Weights of a small GPT-style language model, trained from scratch on English Wikipedia.
Architecture: LayerNorm before each block, learned positions, biases, normalized queries and keys.
Training: a variant of Muon for these matrices, 628M tokens, 4794 steps.
MLP neurons of a small language model. Each row is named by its layer, matrix (down: output weights) and neuron, and shows model dimensions 506-633. Each number is 128 + 32 x the weight over its row's rms, rounded and kept within 0 to 255. Numbers have three digits each.
A block is one neuron, or neurons of one layer that tend to fire together. After each block is what it responds to, as a language model described it from the Wikipedia text at the highest values.

L5.down25:148100134127155187126166225085146094139107181113122165084148118129131150155145138105138151177139164110177154066135130117100101132108146140134156135149116107090108050138101116098085121150072181162106093170155164117145124127169150147121125122083137150096073096129160144162102219140134106097112134114140097123128058107118161135073119121094123108163134126084125104081062099132135112130107
L5.down1968:154171110064109089173117158123096103110116130179122190114124099106135124085131076136137144123096138094161198069049138099104153125154092157143138138169094152130114106155126194155126120141163142119106103179133116141128172064143176116172112084108094242156066123128155129119065170143132140158098119109144142065142098130086226096144110139127121119094125133132144097144107171146122114113075
Plural count nouns, or their final piece such as -ers, -ations, -ies, after quantifiers or modifiers: fighter planes, two supermarkets, three districts.

L2.down137:121111092115134163089171144166111141146166111154129111121107108119078179106164115159129080190168168116160116077144117166122147150139119153146086128063139206143112107151155161154136112146139100167072145147168071134150130209153105161169153145177113119167131131106100174129116091076118158132078067161070136119106177166123104085106169149138087132078158168053100125099162106118140140148137
L2.down1368:134135175149114109106146169146121062092095084159093132070122117121152130181114089114145146088086138096119118148137095171168077150108141140157220133082150098092072174148107125126110150083153105149099145102161130114178137111116172110105128094122099105121113178164101145123106157137108119130091117092138169052114087142121117145172119073171184162130109044137150137086150130093106124222129
L2.down1412:096143125087091146213207102120115113176107088131183139146118065126086115132162060135102138112154094064209177137111147052096108154118099123121118106144146180134066096108109099118122142073097119143121097186139125091089069142141124177139151153149081168149136163134085133158120124081048178135040128134056196112204101104152090102062098146077155090126108085155103090197135078141130169200109
L2.down1800:113140149110178160181162110124146102114131140125176122154100150122126137144168110121186169146162123166176135137092105116127109165141132133114123118142098121124101142098075131145093139178133176127110140197093170220112106119110131115150202203157084108122122104128088117116186162177109108172126098110084093107155140139128098142054185156091164155141202127196187143090157139161131126139087
L2.down1808:127110162143109168092105119139122117098131169179108195060119130063087113087118120106137080083068174108086139115122133116060091103124082145124178129124074122102150122131187152077144106115115187109117106145142142078129182166084117120182077149102084128133108103100129186094131110078145131114162095131161159108142155079085122120158177146112192198151109122136102156139098140123148060073138
L2.down1872:131122113103170122172138114165098066156110155167137140123127126104138124164105142173111115101127081116136092108141143171110175150182143167138116136174151095139080163164141177145170110132190101121188133205141117193130141117170154131217133124124173100092147119087148112088151158179072165110138128162106109115163148087064115117114075125127127096091129154133143168144073101090150126056167
L2.down2407:102100113185124087116130191119105158132134146152101128112099092095141117099170085133116126108158141174156129098150174123117128124089153081155110161115206143171091118073145135098112108123152160128126231103109098099052108121089086117112152120081176122209109117160127122126133118166145082044150104109179169211106088130162129132136160179102109121141093099153078186075117142155128141158113
L2.down2471:167138105129138122087111095152141102105185052121117156066095103118089122163143143136094057125052104160152198121176107180077127106121073168145135103136122132120120146169129111155167151096128170113153137147070117068117156102135148130154133041150174182128142143170139087092138120166112167143100135114167150113108124133135115068116119132118147107160132147170092226112045151147133142108069
Word pieces inside a longer word, often just after a prefix, hyphen, quote or parenthesis, e.g. non-ad(justable), sub-mar(ines), ex-per(iment), (per)manent.

L3.down1188:156068130179152135195173148188125167127129136095147141137143143115146054110108153146127106150140137113109171154129121138128106086083140193101073086112077186190126083060102185131148141119182092143151164071097110097161137157130144132168194088110084148155143081088115172107119082132115124124138074128069124162140130179146114131112115161089128090178142133137091170158061124107082114082141
L3.down1510:105117078180113122099149186121058120155136173150140119061101096129097161133074140095101061103125087132087091109124125086131131129136172119146099063119116095201155116118109082066097148145150161093111129125140124174123100137130147119145133081109092099161084119161117097092127134122162116139156098141086134167113094136142104138118166199115073115114136122170101189109122136113154144095150
L3.down1516:216159100131075144082124182169071144156134153099161128109156107122153057124126096144156138143117110116094140200189146167135113070150104081179128152143114100139145115151105157070111137182108154181094104198146096158119182136149105130127155072143080145120126178116094145160103099137135128142062086103128162130106130154182143100103142120108157116157113136102178119095119204128143113139155
L3.down2506:157161101105116116118165123122139135134132078189146155170131094182105144148105122102100144163175123196109122137157155100133061159164047103085106157092156135123139137110174158132099084155105088169136159085155159087140170163195133116095126111204137159127106150123111161128109162118088089141126153100096194103171082122074123161164115173165121142085114199128203084092172105161139134131165
A lone first letter or short opening fragment of a word split by the tokenizer, right after an opening parenthesis, quote mark, slash or hyphen, e.g. (t-otal, (s-outh, fill/d-rain, "h-ighly.

L3.down445:099129112161143084097134150107114121130111178106133215191177095091104098212184162132172144140103116106149130129099075093144097115102103163106080094119109069137131133127173125116076133146165211128102128052182136178166104152144099137149150174117086139153134089108141110068140124173109085114215142136104128078152126101118130132139112123104074140094094141096158099116170149186168172114111
L3.down562:113106133170066080194126107153183063133114081151122168124140089150113096112116105127166105121082132091118140129089105148104159073120170168103137102140128081151150096116113115143080168109122156136125078137164162108144150113123138095151121168138123107151104189098124166104156079129125114157151137111139138101197118140095128126156099167115148148125177115139081143193183145136085098105097
L3.down2043:144169116180092105077066119110110155143166111106122096108098106106120101200131116135116104087052132079131111106112082135109098164112198161135071152112126139162115089138101145195154155179087134128151145132152099156095080128103144116181159198118117105165103125124159166113075146070083177119158111115122158119154117096087129112122080153115175085098159120078131156113185139124080107123115
L3.down2234:110184105115107130089210104138132178109125072150107190121087014123188137139087134131098071142129159121137084077116106087110207128088148147097087185121160113139130140160178140113185150147091169156124121088159177120200123077110140153127160111141180135061144131153096206178102106148117105079147153154136080159029135173141131041110122113170136164094189165162107099127072128151109100109112
Plural suffixes and plural nouns naming groups of people or things, often completing a word split into pieces: commissioners, astronomers, cellists, books.

L5.down423:099175109091133093153126164130116094088133161109138150139146052092210154152142123069106090097147130125150120099167145142188113078128126131105112066103142135117137167120091111132131146131107160085123139173132125143130141114157161096114128172176139125122087079146170124128148163147130121177158135097170153143128132141118143142124111101059083148116171157139091132165166134117199119111123
L5.down1930:131129161127109145120055146117066069121162158163106141129104098090144130111146176154108121094143178151094133093102118117164076102122097105116117092154100141142139146113114127074159127126109182138088196145140056112150129137189191133157147149129073119150148097108082138166156077131115130120143097128164083124142149134144123169082113119203155121177131119134116145123060110168115105065095
Past participles used passively, after is/was/are or right after a noun, usually followed by "by", "to", "in": owned, represented, founded.

L5.down184:109108091081126156136099138143153125108119119162152120107081094122117101129113143123122110101146190157139135075124148146106198131146170114153115131107145104103127153118194144171122126115156206203103141157125131130225173113142139139103066131123063203156143143127097068131126167110146096148095145154116118152069117110115088168088110093193106124184127118072158156089133107110123123161141
L5.down2471:092086128075143128112169128105079109140105150149167168118091085104116094098109103132097059068141105131106128096128182107118122125102065156160095138103174198116092109168105145126171169138139105182070123182133093178123133172154176116104119171142137144167130175194094157155109103120128139158107094181093158154051116140105100164094149084106112106109117139174109147203155090113117117073068
Final word pieces completing abstract nouns for activities or processes, such as drill-ing, deforest-ation and metamorph-osis, plus whole nouns like development.

L2.down254:079116141088059168170113190175104070151135102137128181103111112091127147194154156142132163118172148106181146138087097111076153097105118106086132120164116068132198089101117089155143163048124143187149116145138131070151131118103142110152095156175092103119093114107140134141131108105126137106128122121071138141129123082105206130108154154169180162146157127160111047102191101099157106160126
L2.down531:144163116116096082123114099145071093113083150188130084128167119071169148116171129135137110130126158148104113132180113127113105140141053096188075210109128182157090157145141140110130116135091149093104160110154108137127130141073161131113121104107141159113112154143129082142200144111101150123145133076184099152131110191094104102088136150093195083156089124068110135090126081138172149128131
L2.down588:062168128090128181124104126124080120105171126123098110093076167073140081056159115123135049203162054135118135092119145089113170104147086111129071152181140121184156087133032179115164130107117105091145173118154131104130098143142127082142172154149091145120113156201164149105168138128089157125140184108139138080125129196111146056116145151162115115169111130118128102132115120136100121148123
L2.down638:140098084090138128134086135123109142146128092087149126149146127087171135153142122103131132122157115134181129091120172134169127087141160104120121103131119112098137127121127110169136107082105145136119200083106164099169121148146124097150090126075099164116156104151069100128147142112067114132123082127105120140147109145134199098186093156154102132129112137153118069169152143113081148136155
L2.down955:094128142135092083139112112130165119128088098152087131106106117119155166156160064104168100097109115140214150130120110110137144143103115105136130133113176125151087134071107111157161166106147059111210118150217149107081121157129117145202064165136116118183150134094184124209155079136107115062163168142145154132112111118137132099190124172111143075145134094177131105078167072084117142079155
L2.down1240:150119084119084146161102118203157107132109142101113138160104114175121125132123184162159154109200193117184171149093164159170080155109135142124101196103129152155093090162142200104116149115118101126176117180168186150145168129127139167174141117135142167143062128071115116135145078119061166108125153085110126058131131140098191047125160129098093098161155167199166112103189138104133081120146
L2.down1753:148161136087145092118120079177065104092193035114118126145136103129094157168107141171087130139172148191207140138183155089113153148078131126147145110143160113170101093161104125208140134115162137123097166088118133069085162096167062093152079092122143093131130129095125114131176108142130135046096165169111132134155151153120155125117119132090171069152153201134156109151118090117184154169141
L2.down2062:128094186146073145136098123099127170183110078127114161147126112131080165095196160117191135126132148162100149069132119110111118148128169101147120101119144103083142138087143092096146093130148201123150159163119101094179121171180133120134112147159084150170138158083096123155160085120149115105111122159095106156093061074133081166156079121092056152111177151129097123122101143095084158135103
Past-participle verbs or their endings after was, is, be or been in passive clauses, such as refurbished, established, reelected; also -ation nouns after "re-" prefixes.

L2.down941:150183095187094089141206181097153139131107115166152204117073152122098119139145123122114110097086174102094157049115039112125124122155110191179178167144147118112124100156121169153143160087056166138151103087162097099147109127095145110146062170136145176081120104049119093108096126089106121106107147095135064144128125087139173105106063171111142138139186129124132132148105117105171148115110
L2.down1283:166129223185143067147147088145110110088138087174134145133160074171125139141144188085140118106092185128061098140121078091183119074128072124130109163113087134155114095121155134112110159188143156126093086119144104172138137149160131161066091188084153119210137181124157115111125114137117126147106191082126109092091172189142178129117149107174091159096139144067158192161152094091145152145153
L2.down1310:105158133145116114116169149119136117136117164125133119117079110100121110176143054125122133110099116140146140105061096100172159091107143174121108191143144180180119085184116142132139140127097139137172052136178124129113154110102140112134117149161099146133107074097093154094087100111125193171191152150095162088122113150054168058135111169135128182070153121129077090166117115156157123142099
L2.down1706:077110144152115151128180168093174163068153119147116094147141153104146135169048114141156139109128098157083100141128155101157092099149143155121090157153134124089131094165110085145130086136185109085148126114075136139143131102167164101118158146105155122142099127129188137154148120129124155097136202173140107091092162097102080138102131116166124152157112107149157121086113141151092112089131
L2.down1919:113122127068139074115156165173110113173134100169059115194172149152128125142158121094158131129122092090158113133082159120103092166113072208161154160139109152183100174156139163096122093147163081150144090121154145091139118142080110121165078109070068112177209125120131160146154102151130173084121147133151117110146154135108082086140136158133108130045185143132197145151122190130123138122103
L2.down1962:158080131075167170133135161155142149121163159160129134095091146121073149093120095101142145171102180159051054191066130103134101111125140073141082124176112128126110160157188199073121111142098096115073173097123099147087200089118114152162091144191098125136169131145155132081163149152173137178155167137081142129131112189144118083140129083070140161104064115093122124130158146088139157144153
L2.down2018:097124135089110153109123150103174137126146143113048126106135158119137087152146145116143080106150158106119130143130128139100126153106071160133108116105148195172108122141150083114148093146125103160121115150143133104201123158113118125163182113113122193120130133112099085119128148142187150155161134156160124150070136105114152139185118143143052118055143111151188115072101126185169164048144
L2.down2366:137066106117130132103100128128143126128102180184150118180045140097105120127149176130132105191116199095112175113151144148116138102122157133176155129138164125079105145102104133145145103164101090146140172183153136109137130128168158112148095098152167136144125165091159081122162129160148173151163110110113139127135160124129181171134102143110147060163153091162196157156165132065103127116126
Plural nouns ending a noun phrase, mostly groups of people taking an action or receiving help, such as veterans, patients, citizens, people; also some object nouns like chambers, tones.